{
  "head_dim": 128,
  "norm": "layernorm",
  "positions": "alibi",
  "init": "trunc",
  "warmup_steps": 201
}
MLP neurons of a small language model. Each row is named by its layer, matrix (up: input weights; down: output weights) and neuron, and shows model dimensions 144-239. Each number is 128 + 32 x the weight over its row's rms, rounded and kept within 0 to 255. Numbers have three digits each.
After each neuron's rows, "fires after" lists the tokens most often just before its 100 highest values on Wikipedia text that the model never trained on.

L6.up48:173150136178082131127144132137086169124089156133126161111166064109106172065105133140174087153171171152166194137081146144121148161149127130150073110109159158130097141198160119187092166142156080077072107141097127157131170191163122098200136140120112120153177105178103117110133095097086145151
L6.down48:104120154143143129095117066148105109127065042124079160139149136154113173135104140157145143086118143152149089091143147128113130129108179103147127146130144107152142165056109136078139106131166145097105131147125073071143153141094130112121132124124182070073127156143090117130130132083176117124
fires after: " l", " M", " S", " L", " s"

L3.up591:144117140053207065085130136104127120098092105125090132131113100067141154146101153206139149178153138089159171144145140090140119140140096134124099121057152090140131115116122151106129138101139138116153177109121122162176097129147133160136146124141158145147104095123112140016150163184135213108
L3.down591:115119177132186143170112117126133119105117153177163127141141135134149123154129170134129112087134131165067152131085094132142183177093121082199140124135132129136159109167122158131108149130087178087106137101129098100145128138057159154137086188134139150111110129137145056176125093083111097141
fires after: " P", " T", "T", " Co", " F", " Sp"

L5.up807:125116111105163096143144080113090115083131129134136169110135110176136174134106098123134132178117099072131151136151129140105135122142058177134140035144145147155085138180115105146164116133103193108104146101141144147121039131225072129159133158161153164109109155149133182155156137131171124126
L5.down807:186154130147126142116149142142149085176162132109128047150084175119124122117099124126101207122156139168147076235141132152178083135102122139076146147146157089140188150141111140128128164119118082104067155160146106080102130089072131145116165151134137131162195104122099110130076089099139130046
fires after: "ag", "u", "ar", "n", "en", " count"

L4.up159:138106108175115136142136171124152131112135130158155052070117154132142158116178092133159118159111046077166153142094110117176128174084081147143171095102217081137094156080141115169191146123091137123075052196111116075107168144112144144120206115139104121142163146175119203155085130102130172119
L4.down159:146113094141174084118167106145140171201078174138132152162013102139099111103094101104094124113188172106175125168156124191108134097095133165145051167113089109130116171121105177108098124141143147111112164132113145073069120141155139103133107085166101138137226124074116097120108095143159129150
fires after: ",", " when", " that", " but", " where"

L5.up926:112180126126090056138150144174103130082164118090148170123171116059132139128165183213096094165099127147168098124111159097144180110117154108152102135112210072176109167147168115115115125117174144077115110109180104110082128127144142117159143096128174153113108110123128123135132104143182163137
L5.down926:116147085082144164073122151139136127080166140217142089135101067117099110148180131096046125122068133080128114137103097092095123128120144201133124119104124132190110122222140192101138118130169141144081115107103147160153168141098096087144093127162097129193109146159135103123129165119108147128
fires after: " p", " s", " en", " T", " v", " pr"

L4.up196:097109124173092141129132118129094154170160168137183141104134116130149169154106101081153143149056123161159157129144081124169101116092099145136109095123118102152138140125123101155093161074142182065082120124124130054133148096178148109104123088173041090169114125133134158123138115121154097164
L4.down196:131106113119136139189204154107169059154189099134137135129147188165107135104169143161140151154066103077147147149109122128145170079110109115149131158102100085119085088120174147147091090098142165110159084094111144113146150163146094110138111213160133149120168134097133131123163145147073129143
fires after: "av", " R", "w", "ed", "u", "eded"

L4.up484:123038190156095113112175160138061122087123147117133131059060137072165128124138138207146148112115157140137146124132103124175122189090111109150091064117200091110103107117136180158131156073128126157088098128125134118184132083213164093127118087166099133135139155121145118084144106134129140106
L4.down484:115132154124131151058155093159135108104067142177106114138125127100180111120125143146125145099139096124130148142127095139112138138043130140146151106153100131138127088165060146135101083134130152112058142059173138147118163122099113136106125137104184169125141112170078101081139118071163154092
fires after: " R", "r", "S", " St", "s", " J"

L5.up586:123121199158088136114126132137097184150145100132148153127162140041130133122145145157107111134131085151127087142092148103110123128089128126095163104167156070157045145110109146159202170144158110082110171142059119151135094098141135127145138142140138159126123124188086147146160096101181161163
L5.down586:182164118121114119102163120127127123126083120151167103128078143108128105148131096189072105129111129105152176139119161115144137122144114116189125153147185174147174087123108093145079091151100156152154098151112130134109176143124180104135085065149117106169172121147120135142125157140080125108
fires after: " art", "ict", " j", " s", "otes", " pr"

L3.up574:132122169085151094103108157149075141077122083098067166071129165133105123133172148182112117127112123111124140155134070091178156171166117106141135095101187034116116180121125065150144117106142154095167082126130075149119181107114110141112132126122165176135136103176127081115169149174120138142
L3.down574:101091109166122138137148173195107152111078162116112119140182107075106166135102124148179130186120178146095083222132148114063119139089127123109098107059107113156161173223126118093123107129127167115113140126174087180144144133125101150126146103097180141155153076181102092202134196141155145141
fires after: " C", " St", " Te", " R", " de"

L4.up1014:151122092116088180136133145103117148119139157147139114172078123116140225101116140138097122187092170099116111099102153126188129129133146138102140132131181096167114129105079144128104139102178172106129130109137118136158102179128098150146152069135130228165088118166126111222089161155106122111
L4.down1014:097132141154147149136116126122128131143058166118095116151122163115124125081125096097173163136186093150134137152172133053107130144121110161123149080134078159122140140200106144133170158096086124099071164088174091174137106135117126112137076163153169118142155148142105150086121149107149126081
fires after: " the", " The", " as", "The", " It"

L6.up82:173110086177102114113140205087152144087137087142151112158165113159168108081100097116138074137078147069117115092116227049122132128122113153166133107115135147097095129145125084149109105131130199115134131110138074100166102152172147169150204132120122174120066102080141143132083134113088112210
L6.down82:177146084092159083117140144145082169139141136123127104115111097147079082135107128095136112105156137221080086162130186160167073134129213142158090194168158115240169115128160130095109130127087117123102077131100138109164140100105112098134126102102145140155086088186086066166174113077086095125
fires after: ",", " .", " ne", " ", " that"

L7.up307:111142159218191097172152122156132152144118165152107090154165115124185190076116119144146110130122086130166153129158086142140110149088089173116143150101143128146130102179145169208144159120108134175080144092202148125129167142149098105202141097096121158162113129105126135101131122154137116186
L7.down307:077106168135107130127089134118127117104180156202148057178137144071075125126116104104096134082099121094084166134136112192123088134096146100113096156118109187139096132150135090051134158149137155092095134113122127155072190099108172160148111120126175153194150154158165138115165100136111130134
fires after: "\n", " Te", " Re", " V", " re"

L4.up574:129157131142159119163146043138122125177141068088107096099109139137133135126185106148172126115145104092136176100086114098139125181119096147108124158180175166151138109149130112154120133179140126100107157117104139079129149067164144124095130100207078133089116152116134126125112164078158118191
L4.down574:094105181111228123155121161127164112193187120094146154164065164094184128151097125188126112106070139165112072152105142144137180114157121070109132134088118112106124103153128139081096072097135145191137113138151099185108141156170168118134150127143173132101170127167113159102125114107083149117
fires after: "ed", " on", " fin", " R", "i", "en"

L4.up882:132138172150168150163122111149126053087117096133120143108064107091164170101133064091125132156120134118066152120075148105106102143106077106087149096118156151089155118174075125122084158106134196146131150158142127097115122097168143110117129115150135144122149106143082105138165125179102154133
L4.down882:080112160117091125148156178063137113179100133125157094130152181136157135098104149139148090126103078147099132104098208129101184117121214159198151093161148170050173100107117087109152050199120209138138094166127128122154107146151068143091095125128123073095135123082147195153146165135146087133
fires after: " ", "or", " For", "re", "one", "t"

L3.up673:136108153139154138206163099168158111191194115098134127116096125138116157115119101155129067094092109071051164136129090089195117137136080107168114128171162119133115148140122125114167077118116126160149111093144121081071167113157097176110123158172116079130121134122092140113117153115116150126
L3.down673:158167117175118118180119163158122137083035087150147167141120109171111143095131131097129123157138157093159120130141107165085161193152127136138132102086145128121167146108112141096143083127124167098140148160142196142158165138135099086170067077073127092123138109092118109123135103084103101147
fires after: " y", " m", " a", " ev", " f", " h"

L5.up51:106137136160156134138206083148127137116186188131140118065103116200135155115111172143127100148082172137142183126184149173151113123097112131138111118116155077117111165085131162182128125163105103139069154066156103113085151081206137096111144071145134168130201159067084150099182127082117102179
L5.down51:142084164210168184125149161079150130170160126154132070155117104110125086120124126082150133133129132177094163138183144146131132159097132087110105135150146067118073139116172135134102100091114147104120161110094103159076160096233145116134164093119115106133157126139105120109150129132147040128
fires after: " Re", " re", " of", " R", " to", " M"

L5.up513:120141065177087134147168100165152122104116141110108171059106124110160168135157158144130141157102126148127093095127083127134151076126142107079106100124211166123080091142112095144138082132138129151119120136121112095133116143124113078130154101143122217103115123155084125148111136126113152114
L5.down513:196142228111102113105128152115101149108049139107126115137153179114103084152102115093113147104188112134163186145129136121128132132101094086138134113122146128114142085099123116093148148090117093065224110164112114117134112129133168151174082105122064152201069135095133164076089109173091149093
fires after: " ", " $", " H"

L5.up341:118104109144097133176118184143145156102070180149177119120124117093141128096124128116128131159080137146152106112072161106123167122071063120138131130083146123105128071086085167128104151124212143124140152138089095169176119154141129146145182113178061142168135112127131117129076191106114154135
L5.down341:135074017144150092095116178142072088197143143124171108188047166197139056137097086088075116131148074190176118155143144132072109100138106141142128167107127062132116117163139154179131162135100158154140108112163118125098092115100195106115125098129118140196185149129169121177120126127111125154
fires after: ",", ".", " that", " where"

L5.up825:150119138105117112084166160129117230105109139094203119166171135039197177116175124118183087133114130069144114154105086143190110106089126118080140084087104158102052121127123130226126153153173168090095120146148140133110158187104098159126099075147104140168162099082117119158104127137088151123
L5.down825:135093143079135117112132146132124127097138097187163103118091150118056111122160169132116130187124104161100174094138132133142132080101161083135138134074049147129150114105151110117118121143110157109155093185099101147115118133092111091107167129117110105089086166132153137079107142109118150135
fires after: " K", "as", "z", " Jos", " S", " Sh"

L3.up36:149096126145146126141139163148137157116135163135155145088135229127187115082120194180142137134118175067150108184196151140161111102101116121117098122145149107112075174098083174132179103133125137094101121077094092151142124119143090066090162047098146146115125133153180154089182157157168191148
L3.down36:142104132151119184142125118160167086152119144160122163121066100156136169110109172145108073123106133107161131050127126145115161168161092117103201173120168170093010126175150139126179122092145099143136154225082131149112124102087152096186188151121126167159169122142143167145102141081098094131
fires after: " ch", " G", "G", "C", " Ch", " c"

L3.up805:177099078095149085165101103105127152122122171138102107116120160139110197097131169132138098142141116108098094175122077156194122124125107137152104134115148140149092116042165146120172141161120151078131128102124100140157166102102121115217126114113178161058142106114142120117176157155166217069
L3.down805:073145199119100103085144092173196115158145146142148105142125205141123109175131125136157137100145109107160150153183100100093151139114116050166146082106144112143085138197094177126132142127100115165098175185149122124102124128120141127104102162084144115137070140146083105156097115092132159145
fires after: " G", "G", " T", "T", " P"

L3.up764:102087125092164102117153118108125140102138114152145182091138127104156144137068150141110112187141189124171166095147181048192076113162101146149126093130174123162061088134135160130118146159106121138118135112096071135136151095117146112115108077149158189132122157148140113175117134181147232152
L3.down764:093156117143163147127136151108162114122111098086142142104112091144209174094088128107149084097115087141140080037083120132088132094137147142238103094109172104162182132124190166127142166108178154118112129151189149131134128118095162094077107172115103185145131097090163143103088119131181079161
fires after: " the", " c", " C", " H", " co", " G"

L3.up777:164124103130099155139157091146144171091111172092125123132102157167215126100189164148182155162118093080153119125178125118148104170089145202138126083078151142074102105110124155109100133147157106127143132174124132134090153210098154110103195141115077090101138046098076112155034101141093066201
L3.down777:183175128164091120106121121139082176138107114139187185140139157167139146143105127106126130184147130126176159098156093153165136105102118159156114171116122188122114145137165132166117178161114172154114099115111066132148160085116124197112168156194108097097141200078183137175162091154035090133
fires after: ".", "6", "9", "5", "3", "4"

L3.up90:164101159113148091115145152140106155147101113124151107127141184123125153094099111155112079147142122135142143147175182068145116115137132209127107095172127098129085143105130065115153175092143147080084153111112089142167082051117098112121125158109161152110139107146122160134166125167100142099
L3.down90:157130115139153084198145137162121166135075071139181131115168147111170075132116073094192133168159104178152155104095119095087186107178162191132130120128110154117161119115184115151171121105113136156138114167146109151151142101072170157157147145148100151139097170065147122088139071146076151205
fires after: " c", " G", " C", " K", "1"

L3.up103:097078085143144051108207171119116186097096123097153154128164144109145169171138138168172116143058132153163154144158109087162126078105129129125137100091175134143093116156139115184079167118147195090113084077163129131199103056104141093119118097076110170191184067099112119107136130114146156117
L3.down103:125111116165120142165104084116156132158137191098103130086113120153102110068125139101142098157180158164129168052111135101145131144155162153081140156077127084140118118103161115120198104153153097128146140201096078159123160183107155137067146110108094114141112147108136119215086183039081109172
fires after: " S", "S", " Sh", " R", " M"

L3.up48:137111159137121119125199097101118170066091117126197135136129109196164192118105121118139086155117126127112118073142100140167164157067157163092116092125175150106097110098100158174139149120166155103125108096163208158196081117153140153126115145153082123165140110111131158095127174138134146131
L3.down48:066118069128148091155078131138164145129118153135178123124083134152126122102155162097094148157125138144126141119151116120132143099158137113154157146101076113139107092165143133057135116118113187126117192162094107157095113135145148082064103166151163048148129113150167125144103152100076155110
fires after: " M", "M", "S", "P", " K", "T"

L5.up167:093082148159115158085105068132099175080131095115135135151094106128154167141176121131108128173144159169127098129100144136159080186120109173152111126155114205130135098097191177117121116172123137107094154147117140148112147122148110047161172059124109158074110131125114178188155108110096136148
L5.down167:130113125089135108131172157140119159216102136120084095125129141137092149109088193074131107154099091129087137155112110072088134039163149096105084127131176134178158102047123134097052150133136193177143106123155132162150098182094085129113085125059150153144072106140142120150141147129125088139
fires after: ".", " .", "h", "m", "l", "6"

L3.up246:175058153096086077122130124159145142111117016111062117154143132139130107087160110156175122093130132146153125151189122137210096118128090134095082060116189135126079096129106085124087212097102152113173107105136072170170076132134091128110104121115181201118171128156177138163162074114117168084
L3.down246:103116148104182129183131135120117113151134141127110134105030133116140106129139141080127133149152142145079162122102146111162068137106158179121094147159130089167117130122140084179121133096111148066119129101097108151119129106084160105130147082122119172130180132219112112076107095139118117112
fires after: " C", " b", " G", " c"

L3.up358:143105099132174140120140155115128151143151090158096073178174127116145188118123099132122065133077119135140192153154132085156121132127117116140119127086146160140111162131171111156120159164136121095127127113202063099106132123178097191199175133130127096020103114087149119156111157144099186140
L3.down358:199118153127116143159100115153090109048136082176111179117164106149120134089114105153155171114152132156110099101180116106144175145110173162133114187102109139113122111070133143104128140188121130134093119101188154088118113170153109110122143119121101140111127140066103115114088125119154123094
fires after: " y", " the", " m", " t", " al", " H"

L5.up27:128053128165149127157133167114116160109088119116091183070158100100154154139099135127172104065098090127158155114109145166145140178121074195104115095175122152094067144124096112163142215128144145111133120159138126143154154178122131102146123075084066150084140111119146159121124123127164148145
L5.down27:137074124128167128174119112133136151112119119175112112135153134149098121168122092117105075156126115122144110156154130133102116113097105132109128150132137133135116069112107154188105086239126202156076107139082147097160106139123115086089129145166187090114100235093079087055096156132150158150
fires after: "b", " b", "B", "D"

L4.up9:131090139172101165130133135152134216086129084044141112172096136082166149107105106112147120171129115133109166098177134142090103120141124124152072153141110160140119094081152208129098157073164123135097126117170083127093152119111159084142114034123105143176115070102180093146104159155101038107
L4.down9:088091095107083151135169131088111190174119127195167137107083143120141130100100134098112163151176160161146134143100187115184153133111180131121152079113095117075108077121134177090148127107140174148141121127161103140152035115107140196095122090133150119127090123121095093170130161138200143126
fires after: " |", " ", "–", ")", "0", "er"

L6.up841:116079155108207124114114101128115097206151146171117105120132232118144115051125083131139144137097083082139110143143141118180163124116090180094151116103177095115127141087087130211129106164134088098138147133095143100131159128128115123130125159160101155112133110218159134113113090091100133168
L6.down841:121088089126107095134141169122117162108082139121142126157124102193135047089162093122182148048127146132053136175170071167098123123094166155152114124125167122129103109142105141144226107102107167122153147116138139124114137211157079192101173165108174107140125127091107112119121130127183090094
fires after: "il", "ens", " ", " bas", "s", "im"

L5.up58:146091171164120143120134127185156106106166086092122113134110164124155128105065128126153111121084177088108104073145121146202100170057076156158150126092182149116108143124101163134113083060146161142170166164051169108129132122137121129152163081149076183124108088089107154127097147072092121145
L5.down58:164131180164105107079132101117114151182101164136130097144108124112125092148133108135064147160151118183104122105154091101113084143107122128146125166137140134140148119132146167127135146183099147169191094107121123148163133115116072204128085141141143144173103119138152122087108095188120167135
fires after: " ", "6", "8", "."

L4.up640:172130108161073243139134155156112170163097111152079119113169126094142098172109115118129070117138185204193146202100106066114164137103106126146179136193109154140150093143143115099136111115094115143104140155115088153141118092140103144121111073119124127133109139131174141144138131129084116154
L4.down640:109160116113085148148115151092129123131147136126101153068125082175096144119138144105165160163133137129110174164093122174088095182182115117213146157103134114123204162123130121138137075095154154135082063061103135163082164077120131125132161127184151107085189130172094104125087151127138132202
fires after: "1", " Gr", "er", " (", " comm", " m"

L5.up423:089112104166084100107117100153082160098053088093200123145153177116139118105095087091158121091140142110081103099163164133131175149141154171163127067073131135108132114096085154182110142146069123101110116151103107130197116157169154093109186100156077104110145133150139120167107150133126164163
L5.down423:170086104102123120144148113117107140172169114112115064156093102105179159086087106103110116159169111144134126179159151151174107092070173146135209156181176136195106107149182122190152142099195168166110104126195115126111105073096121192133110135126144121122152093142141144166134155105120128128
fires after: ",", " .", " hel", "um", "."

L7.up286:138125088119088088090172106143141105090123083121130089142109128163133219147057185167151091229099080137171078057111099086200100162146163132126089103115136090132098127158174100107115098095141169105106130148133142177145100146167131158129151089149101129167142131145125161170095148134122139132
L7.down286:125102133051140116100081094142162085189130144107170121169087133146149097113126142130094153161144129077144103155097189102156118130118174078112129202098136138170107128143171110091141138142139131091092182064131180158151124134082124142138094087146144143188193192130111144151107152083129113116
fires after: " H", "h", " G", " y", " K", "'"

L5.up510:116140146166150134118132123162185118130141119146148116175111129092160105111106135146132158133093152176127070123119133093178128130085098153122105111131162078137103136096093088202163104067087138134109090148092133124173162118149129140129166158130112191047195140116128102141106145104110171155
L5.down510:166063185159059094068099073119137134097136204130043141170131123086091130131143182145080107136134104104136145108090128102121076159116093079112137138111133159082140121111106078131170133127120196183166075155085139104213145128166092147152154130108168137148114140165178151135100158180098143139
fires after: " ", " $", ",", "ol", "12"

L4.up411:129106173157159140141117110121094143146124146096159183148128142116138173142154093065126138134100151148102151119146122123171090116109109115126058159119084141122127090127103186200099160154164158122085113109147156182130176113128112116127141088106045124117184099175117096215111129109119164088
L4.down411:152106134138183097102147105108081103146117144124134143082114144117168170129139147140153120115152160134127165109085175155165153109156155146147140110166096108079116063148152151108165096069093169135157092145128141146175078158058146214087101128129099132087108150092136087152171189150143176174
fires after: " ", "t", "otes", "b", "s"

L11.up177:137108054140126107141160199092085122076094132173139148138199158092178140137150113067117150136143105174231153131109145141142119170118099141165077116147131101106101110136178143109104175091135124079098156110192173120148178134146148037202159093087095156178147078092168116096138131140082159189
L11.down177:117162142115161167137138116151168153113144110162109124156097127177112115112133151130103126179085095133115133138131140182121123089157132192174100159128180158250079146094072114113116108161136094177122157172081137069082109114062053145133126175149087098130153127143102084143150146120154149081
fires after: " S", "s", "v", " s", " p", "p"

L6.up128:124123110145141136146142122145109125118134144128113118150115091145139086126124131143153102134161119106133102047111120124122099086168143129154175164118204146157158100136125132204155089137149096099137106087149110123162118144188138093152133098117083179083193063185041163109179149117167062123
L6.down128:201177108114069132115107184145138113104143138120089118137147114162135137140160094113086105173150096182166169138101142126139144109102037127103146139114138101105073082121169203170084153124100096113148104116132105129121137154152163205130129174105061111106059077162119154095149166139048155115
fires after: " st", " R", "R", " St", " sc", " gr"

L5.up524:174099133108127122099175128143178142144113098070122108079106120145177146084073085150145132165119098161122105156153149126153103108083123178095088055138149152082103100123111123110119153137098172173155146134130103173138140123105112091174162167151130183118149093123118091088134127175112145153
L5.down524:176164174125066120055171109147124142194090157129115094107081159133106109195126100148073121115151045123139125102142127132107099079106147132126138128159128093119138105180097111133152177152097148189163118168060082096129151126126086106159107177123140119179111129143179138064124070151130135175
fires after: ".", ":", "-", "6", "7"

L10.up597:134090118143168130110108139088079119134102167111076123118118114092114143119157097145178097179112184147139188106116164122128154130176091191078066132160157149137116132120146121145148136152109098079067137155107096135121096180142158134158121145171098157147153164122109106122167115087096102148
L10.down597:136149164107172105179178114151152164105123116177148098051092139146100111145114115142115168111077116172034100125108119131107098156078108155125163171137091123093194085140072110177121146149143159151156119159156119129110127098134121096127121142166129171074053100147093135115121102183143124072
fires after: " b", "-", " B", "ail", " s", "b"

L4.up70:157150102125158112182173179107133123126099144127129046189099142117172117144136171098109114208154166096133102127111154149120088154107142140123126125123176099087134159151131140172130126090114150098149133117092111158166094146116119107189128119097092120123151083093140163161148074132169067153
L4.down70:131167110100147116143131137126144183090150178204130201126083063136099140102073160182122114141197119207109211069114105100102158172169123110116097133074097144129164122128195118147110158148131055141132155161108143141138150164148174163125168144141068108104136100110164146141156125160140135095
fires after: "R", "P", "G", " sc", " p", " P"

L4.up87:135146185133153124091158102125169140124142130133161128135124191149119137131123098060177077128186124113120127133125155174157143161140093175120043133156113132138103115147130123120151113189127109162035155089113146108121173159090135093118120082158043065090104143182140143189102145088113158150
L4.down87:102178133075121119185062145075092132153130123196119131116133137096167085147075103117126112187131131069096210108151154036146160178070116142143089171105120118134140120167124132103130132159159191179139127115095092128116104140058142135126046069161153134138117173134154106203107075143130115162
fires after: " m", "idd", " Mad", "am", "l", "m"

L4.up364:152124106199150105152159130127104101141158142184139153118126190109150112100104136136148153134123118138173093172157154126102110121065084115068129108157155088107134197111152086157139142088142161089117128128139141112096171106175113138125147142170145139128149147182121138059128095155185114166
L4.down364:146108125107142164092090179150143130116155169105155043135082133141126132122138171083134125097157168138093113094191196206113145153135130129150199123100084126155138110137092112127151102194090137116199130157092084124118130119099119099152072125118105117189171067137124113107163078115151133100
fires after: " (", "ens", " un", "ur", "s"

L3.up277:144124126098103093111188130101165180113193073135072143086155161149154130133096133175122140152092159086147150061126084078165098140142128103153091156103126114172122096155093154176092196137209165161154179166119126107126164107135117165119155117188132167135084118106176090177122093162078098143
L3.down277:105058191197137153141150142141109105134153159155152139142113117088169111103115166079139128168188108088161154124107179121132155135132100180087142087134112083132142205103129131103144162125110137153130127135126099105184137151131157128106163104134127176114159159109113165154121123070128149124
fires after: "'", ".", " as", "==", " the"

L4.up198:153127126213116100103162115089098143137139109135080174186197122070165145135145116108131018118095139054150109096123130147166100142104081153154164163174103155123133136130134143148082165075140127108118179098123148086081172112186135107126134080107093188126114113130150163095125140133067146166
L4.down198:104157172196098125077127133065167126156107119121066106122123157159105159153171150123158154127090079154115123120099110218079110162113143125141107163128141169108129071154115168066116062111152168163148089156091161128183154080066160150169095106160173096146145175094124153112087163068127111148
fires after: "em", " comm", " f", "v", " m"

L5.up169:142144118196081112130174165131138141132153188108104064133102155081125125080154184184162156124145150102139140141178091116155169181040086106150110134132192138105137161130126193125167125149126148060129134104093103115118169134173092090175124093139099151121127096105106161121148110088141165198
L5.down169:124133143104113145124178167104110119052099192187115111175123149057154212105118091116138081138183090072086141138123134107156154141153150098157126157081086172135149158156177157171116205152133085174132064118146060142100122222115138158202138103091089132144149098097114101146121117193106147094
fires after: " Re", " re", "v", "re", " pre"

L3.up652:129146167137068101098105174156138150094084081116117140169091119052115150162089130144105068137141152109146165115134120112140091186117157181110120169088211114131140099182067104103126146077153141139116074135121139152197072136121098154177182070152126193140095104110075106127103134159109188187
L3.down652:103146088159091095124089153166129109117142174115062126142080138103133125178091154156166150152139119133170166109159096178117101100106107176110127197080137128135153165158171187135177106101082079121174125125111084100161123107100139128068179123085169157131176101144095135165122125122152154110
fires after: " the", " his", " a", " The"

L4.up651:151087073158206180119164144130100117123093112079096117122141135127155118153156131135135155157077127137136087179178118132152156124096105091130121102120152124122094112101194143157153139188089135088113066119084169123174089173122116057142135139086144140109175122125151155089160091179116133069
L4.down651:084144100158131126187128153098073135087169095156119137145128199097119102063113171110137078130129110123121123108101127155119184117113110151124132125119116136114157084181116138102082156116033172172091101172153087174129162080142142116085128111167153145128067185129110088135168162105125113128
fires after: " St", " st", " Ro", "3", ".", "7"

L5.up691:155158095072087172138126145136135119105193170109150151123142137172129126122135170071176163161121106147155131100146167158151144094100065104167136111086148160093129115123061167144102063080176142134082146156130051119115161121124112128226149070129134176128152090157106139191147115166163165188
L5.down691:087144140097180109064104121111167164197163098135141149083045158177082108129122161126140133150165136076126125124147107163101074090104160133164085090110112136072173111135120145087148103156144185126102112162150174120118011125065119144086119158165095102126138101093104095136163135166137145132
fires after: ".", " is", " be", " ex", " are", " e"

L6.up703:102097077142110090136178185151133149073175113162143186145089123125184152108132096165134070104172131102171080087176152133132117163103102147154153082108126108106099152140140119120114124113168086116112093122174120148156204086135134113175125141102076115120109095104131128109209184053133057180
L6.down703:127173156159114117111154174060128181092106143116111123053083139130110123163106098115128149145198135074149114146139171115133112160131148185187081116149154147133118108088161161073089072100128171214124092202116162126115099122127110202115161146141187094145105144141096102161120141091146094116
fires after: " F", "f", "-", " ", "–", "ff"

L4.up89:158082169157156144171126121174120101116133145118136123203117084097092135110112142085149122184138077129114168096096165105162095102094143153078104118091176156186146060103138159184141142072159144161106144148147087166100169144097135104143114104130147198082098128140114118164117085121075123134
L4.down89:182070151103118189073160114172130167189177079150168179048116142170163121119141151112135141134134161071111085133142122192100080137144143164149120133117124093095123116114155086133097112146173168127160137136112151108193109104155156149137090133161125109132114112159125105098143111156101139171
fires after: " (", " ", "s", "^{", " they", " States"

L4.up593:138110052109104112149151064120136155104087144049144113126120177128133158149156132079115183145082123156128162130137134102127183123120096139120188138170085132127089110144135097111197104135097123148106088122143124084121132208150106117173129164173184187170146118115139174058092118110089154132
L4.down593:136182120136137112141142193165095193143150116132110097064158138163075092155106130154129139152140179181195105143135060149154078160108142152098178125090101096134112173113172175107123143106137162079104134147170117101143114096097140179141145141148128116071113106115113101150134167131123109082
fires after: "ar", "n", " run", "ell", "old", "ook"

L4.up859:090149170149152120111135121194138148051086115110136156176135138073136141130121132213153122097089148126149126157143155143140149097073100115092112100111177119127104171115142178110126121107150108100123093143129095073116168144137106160105096122089113136088128090157115153099176172138120137173
L4.down859:131169079061128130149137130104115084114105209160130109171091120116067131150093177090057125177157126166123141141145133141146133151189166117089125130116146117118100102178094142112190219165127138142127166100120130138058121147102095137198109164142119126099130122187124141145128127170109060105
fires after: " Re", " re", " de", "e", "re", " be"

L4.up376:152132120066089149130134104144131162045112088119151140206133161165128192118079166091154147124134082126140100107102130155211146124190113106119128103117160170185101069085087121156119154133111122091168149127143149115166087125114088108115184100204099131176086099167156137139047144131143112145
L4.down376:172098194102056170163124145137112116150103203117082122108081083135140118021136150138062089154094096091155120179091123110130102115147138094140148136101089114057083146139125065076142105123135150118101116108169108127133144185152080192148149171205162099128133180142124077091108133120117174187
fires after: "'", "ou", " y", "as", "b", " Wh"

L6.up189:136080136105134123146150114133115066100144143095076137065135121147085103129172170123141099169112065171112162098116152114138140162164191104149068156089145204134106102099120136131112173078128116083092128187127133159074187144093177137065202124139104194155118087197125100150124136081111127126
L6.down189:138071127164127176132121109114156078125129098153102105156041143201158107127113121110140081092211120118106076182084126132094084100102143142122183155145087095091147135130114187129152127057063144153156205098112237160124101152122177178148080080155160125163131168199151089139117103095060114159
fires after: " ", "s", " to", "\n"